MLP neurons of a small language model. Each row is named by its layer, matrix (up: input weights) and neuron, and shows model dimensions 64-319. Each number is 500 + 40 x the weight over its row's rms, rounded and kept within 0 to 999. Numbers have three digits each.
Before each neuron's rows, "fires after" lists the tokens most often just before its 100 highest values on Wikipedia text that the model never trained on; "fires on" lists the tokens most often at its 100 highest values on Wikipedia text that the model never trained on.

fires after: " a", " the", "),", " an"
fires on: " Chinese", " Japanese", " Spanish", " French", " Russian", " German"
L6.up624:456483471488450522393481500490496517428501457501532530430485478441516492512438516494411497516514435527565494492460475549472461557485500518501472484442507528456488567476496532497444511551526518489472543429469463473615541503509532463510517497539487486481467549522442466412519451498456517488515494483600479460583547480531532507469473526543515483436462444457581485512535466505511469502552484524445511502552455547509533431470512565531571532576447559479494450455442498505464488512486577445440492563446504535444501510461525518453490516478472549487531494528506507491535537550495498505531479482507508507557412445492530532443532488474484528520492547527437530537464487519507538508519515543443511458508488522510428479563465458560467528522509477503552501515461464493512446560517490

fires after: " 1", " 2", " 0", " 3", " 4", " 5"
fires on: " |", " to"
L6.up1633:541535481482478466500465407537519528519527531532499526526520511474546513498461475494543432515484471517482537475460494488517501492515472434461482499522505537501450494519492506482472464486474482394451532546504463518450464522397556488449450421564511558512473480513583534494440446472568464520551514459438498478493414537509493443494480489555523494487520459509603527469504517479483460547442503469487535484530445445518487417516454495545522521502523510516506517528488563463474515529554550454539518504494502444471501468507475451415522472440470506570480506542549544478533522482498602474509444537540538519503475552512504511516502549497532497493450470474543480457509468450515446490548459473493482504545503522523454545431470487476537526496474447565551515534555553427499539502493410

fires after: " |", "|"
fires on: " "
L6.up838:542498495504477503460504485510558398527464371485502498501475525490439422488474489532453512521500582483491522494431485440523567558511476457474516505429517517484588489507464506507538454461488506491511524546473506456521472527427475497469507532534468475553542489502442551494520567500596477485607457513527473465508534511468438432495527549502519432526505490436478482533493427461482498515415434547506533492567504498487527555601480547493445506435483511501484421470428518565472529573526472491451499496502464474520493482463422420546503452365470488497520495532527470556537498513567484509526595501550531553526586546528551461476557517488520451458477512527505551536533484480548484586524565518511505532488521470477466488552551494536508487468498497493440457497479502417489453544484515

fires after: "\n", " |"
fires on: "\n", "c", "ec", "ex", "h"
L6.up1654:553471512498456508468538516462501482511409432581483493532512498500535496500492466504521517485515479525486478477519528495444474465502545535559457495523546504516522556506500502552435532505533499494557503474533539478504499492479542528470523478414534517486524474526448481517454568519470473517539496466486529501452618492498542547544551473448447455493594478363498485510466550514510499477520497445575507490486471445518523436536499500518505494491551465523491537456508484483503509505487515549476394448491507470533550498470499451493534500525514482520572532545478456408598462538548528482554483473536515490536434416536492575496464409448513495411500507532462507529502519523478583536507572517532410491501536500502530501555492494566537472556485458505487525489478477455488528464468461

fires after: "\n"
fires on: "\n"
L10.up209:526438517497490562534597543469519520457461496556523451468517515448518499495523477504505476461504506429457515420526562477603531543555555465443474495550404449514485528525548464462556486526413446498520484522499504515593430417547465511490474434509515522465511424469474515506438442571486504516529535522490533550443540455549421548534479472509543530470537539488527462492462398520545548492508533456479542529513546479540443503424459410549504507498536490545479455495512453600567499459531588488537476472484454482458458448471508536446486427524449480471527445548562501451467523529471506479459444499537558481446496509464465557516406455561530529532486492460517413509477514550521526499503512464528452439532514501537551521439546493500522481479522577452564488494525513497507479479420496

fires after: " |", "|"
fires on: " ", " P"
L10.up1433:501504481530521501480518507489542480483524435462430529496555428423390514421478444453502511543513548499513444506498470525493551608469438498497544512486431559511473555568491530541467497483435561502488485522493507539560483479526454532517517454491488553604520592590467508544461513477529430463498434559528447508470444480522467463480509468514512486494459518513469509593492476563539486486474451481462570530469461549469460442517436539438468498477472578560519493500475484458538502532515488547486468487490484403451510481492455498458542491438434490495514540519466519482450554548490468480458537474578500446483535540493554481437482447507509492437509491515493417487493515491554575513547568473525441477525585545501455456602469543449535515462491430551522505532478528473545461537487493

fires after: "\n"
fires on: "\n"
L10.up1226:419507512545460526533519555477492543474487473494535454539588452463508430484410557460454471492472501498486472545498547519508438543495598377531518529662548459548543500471532462490556457546527482513518479552454523569539453495477526517508435464514593526533535514554520507476457466478483468554521489526501524500405493449454440528507477516528593539476437554494484537502454491503511537539470526451548510502544478490532471451533394459509472518489499551468543532508505492567507453500508534463555559449563461544492454518475497486421467525492416513491502490543516522533520527534463466537506522463576556438547567541468497475478554527507533500469524511438522438470500599528568504490484494526572454575486555499527512518463518510554514583503465487437439534523504498468505531493474514

fires after: "\n", " (", " Pos", " |", " Rank", " Team"
fires on: " |", "|", "-2", "+0"
L10.up1590:526468487535439477486495479436507544531484509509469489488519538486557518509506479406544553525485529427512471468443466463530490468470530478405473445520476472478534466522483520477555459460480496565500552503502483541585484442452497531518462513569501533469508418482531522475482504516523505496567443521521505467435488491440583437550497455545480451522494479479451454388506506536479460501441522521520460593567496443555465441538466562487536501556435493420531428570477492468484484527545500537553505575493546503511494503564464490416583522458580561527521527562486484483532528487501458470457521542505466558466420500465578472489493555447519540464491513498464496470561517469510461495583480549444536441540467524476562575450541540512532545576442555599453463523445490461430447530435461

fires after: " and", " |", " that", " to", "\n"
fires on: " in", " its", "\n", "|", " with", " his"
L6.up42:507505507485503475583521556533498464461516441443480564556439493474448458418480502515475594584512552517457492499518564432603506443501478482501515557519480531532565563552473558515550546463513485555451589419535546497506530561452494438506489538392503554492506484507517567516447479504440490376463445501467586521543531524497531498466578532449487502556541542447454442539520474494496543493466485489471481495565479513522509575526538492455558482408457394499472504475503468524489525507508578537511524496505476409546549511535555511478501485492468525513457482494424578506468506557527520512544485527543582530518507507462492509485505472504452517524439503487418525504561504578513466466546531544552490489485422527499598456471563489521440495509564542493569507489482484524549453491460437

fires after: "\n", "|"
fires on: "\n", " and", " the", " Team"
L6.up1939:487551487517520438538473468488440459469512472498433496491499470471479500482546437486528495542518446513554414545449586469511537521529445453441418481594475457527451477470533549542551488485531484512529495543434468413452495511542513522470502414528514527524576470539461446463446505497576521507432521485448543531500546508475430502630461548480503543472516481504545512447502504421434584449533607477472505486589522534557414436547536451453529463489518560493485534542504495461489458496480510475498472460514452506485504530434439470547480492490493426476510527537566490502480479506490587487479521552530569474480503506459467480568459514488521445448482525473552475488560553515518499522525441518611477480481493501479516492500542533482409485545531470452501501487511518512477508472455451

fires after: " |", " 0", " 0;", " "
fires on: " |", " ", " 2;", " ±%", " −"
L6.up1474:527456469459556491492527481483482519527504449531557509438504575476564440478489430604493476550471547517512424479535542395512510505470533467486464506558505459532496509556504517567421462545479523573432549536466440463485439537426525476509452438539549536487517461497459520428516579502507468560452513547463515494474507551535481544553502411597474488504511439424540462486495475484516507520493555546503440473445504422544516503548496518501518412457460466520433521578494469517528471507479518590491506478519513492391514523480511513504433468505505463563452481498468498542545506526497476472466497484436547525498454523465496517548468496517564523523572507503545474524523534572498533438553546521432452558480551504446496482452503490500461503467499535521539503439512464523506496547530526

fires after: " |", " in", " At", " to", " a", " at"
fires on: " the", " L", " a", " "
L10.up1374:510553506535506455589478505551438498432540510470555410528549444529536421550537501509519477510544465490536490468480529470546513485532499514504531550472544487471491527520482507593429523489528541487538467506542465474481501523471491524438464531506485484507467528526435447630411572517537551477562431489435528429447441494503549497489468570508489475526477514449506540516439491464481473432488494631531493484420466591529428460473551437493465504551534450427503423470450466546491512500485500511498502518460509433473509498473570484530500502493480471493489582540497534560441499537517512477448533540522485483559466437480521538458477500399530504442519555472465508447417538567593459502479481473519481519512599547430496532515536521458560523443467494496533509569530512518522553475536521

fires after: " |", " Ref", "\n"
fires on: "\n", " (c", " |"
L10.up272:512530484537476525508557498584524524424464463509453508461513426544468545451515577494497550473404413509430515460468516481529489513491548475429508531483533494568564534471457436456476504470512433491511539441466538458513524469455504451425432486486539568530474504489532515533530492508465550474463525484465487484522511431521520550525564480458452460498579520550452447508451533554478567441488444464526475482514571530529526522554492504505455479520534531461447481482512489499480504530514501453498458501503496446515498481478493527583462453510529456490537567446483582509389513500608527482467456510500454457536510522483554603559492506539486480482422487442518478476485495503518482444500527550576472518561461483487496519476592448516609464533543518451505506429514524502473508508522512

fires after: " |"
fires on: " from", " 6", " 5", " at", " 8", " 10"
L6.up404:569514483442517569413498490481515561498470468500534462534464477446440512579508544436479539522581542490485455411482511524494530489428516438469496550495508505568475466419434506507503452462483506542468427463493501478532522383462547545524512558469532495506397511481419557540476523399553482510539544493545516498498466493480504460481444522533472547521485510479502497500506486400486490515526550587478514454509469505494507519543491415476475476538426533490505472512497464533541499575446471454528587524453526473499559515500492588534555489465486507570490420530442494488497544534504438524418570519485458590535516464443523520521463559453543536544519521411415525598505504540541508466466433462464516531489461569421488503495489497527545474508445520517438532446564471527569458500578509

fires after: "\n", " under", " to", " "
fires on: "\n", " the", " |", " 0;"
L10.up324:501465505507540595545453596517482517387473468467545490521568420507501517487483469461495498519484517458444489479482514535445456489443491524517489494534493459496473468480518510576523595554486478550495530543515467473441524534523551508502461483510483573464534481527514479524434449553479496485532483557502481526487480428455458512428540521578512574509468511456465474469467490488546485462461551442478558512494507552500393607584505438522471460490513543471557462404535536531518465503461495451522494468501542507502547458500455489505491517517426502617513618525482503525566517518458477482498510548513571481468449479515515535523530512481507502491522531434466518551443522477558474540495411522442513525503498486408502541498487496491463584478527488494485438592511471544531467458500509

fires after: "\n", "),", " a", " an"
fires on: "-", " American", " Japanese", " British", " Canadian"
L6.up608:508518538577455449548492480477517510490485508525539478490465499492509545493451565487552487443556413555464570496426471510394497459526450483546420447469540496459532509524515473473463512484498476510455495471506503526516491493464447496508497411470451440468495439498570550537506501518491463477589533525505510501527534549502485506427575484516530557403516438506544476495480502579538430517491536510459531422492475572480483465564581477456486473445497504494491496501515463497527498513507460432467500497450503571497517447494455519417551532455518551493503420486537530502484526578478482472482542492484568537509452482423500487441424520499532462462516487503545497504484515494493510555515544538562547517480478548511474458467493465483475485507581555470494489501520404384507435473556478

fires after: " —", " 0", " |", " 1"
fires on: " |", " 1", " from", " 2", ";"
L6.up907:508501583524527477523523495502606517493415506474448535526507452494492484507482515564433448523417497534475572477517567463520470471479512562454531550488514491519467497496478489456481536511488504497486540443507480580524511460477419487547423482377539483512522481473482568486470487441549438402519513424440501453487492455540481419531517493566536495575632487488527505553562548507466514470476466521517563503504419544444471497467519524531489462499542499467429477511593561461478435517456517477509425508480449535483543544579489509491475438482514520463485442620478501497480478518556462510497531522491517526470582562527484531456496515577520518440446514436590496482513480548454552474469503500505506504509489482529386496512432568478482512413515589460502505411537471460490500532481508

fires after: " of", " to", " in", " into"
fires on: " the", " as", " its", " three"
L10.up387:508452458524507533425434498530487483533490457541503561468420493545511508502529502444552521494485482482520427544497507438587515554536557461478534530509482481444551533555426447481490470498537462484497460529569476489431470476510551516532528466474582510542495459483574515507503588462560473535444457482434505509553494581520500550499452512516483486509515506513474511516392484502484524515510588528489498502513510499526483512559453460562449533488458528447513477475523471535470569533528506423479506505514489378555535590458505463587557501541468489491504437496460444488554492451545562477513513563513510423549477526507480530552489484534431427445525490542484542480473556462454473486513486491503431460504589494441505535442506498583557447517463561478499497493519452433506457498475555

fires after: " |", "|"
fires on: " "
L10.up193:501433467456446515456487613494529504512449527527503487473454462552471503466548474523503554513504493507498474507482487452497490528406508489527594520573540516551495446531501519488505547481457551520469519528511595456477503511524519485506483474436501524459519546555441452504489572537519565434493538521559447502522517521482530502515499493485458469553519510522544540576560504467476506527537446509517506472419503580538493481484449527490515461511446500521520504501481505578546503509490549536473435519527446494466579525487431451559370407492502430484459469477487482521515504549449541562528578464509537520398447531556498478471461540479519486513505443540549510512479477434573486543572408537508585535527487566546410483537565473492482497525481494443511472476523457548506424442509500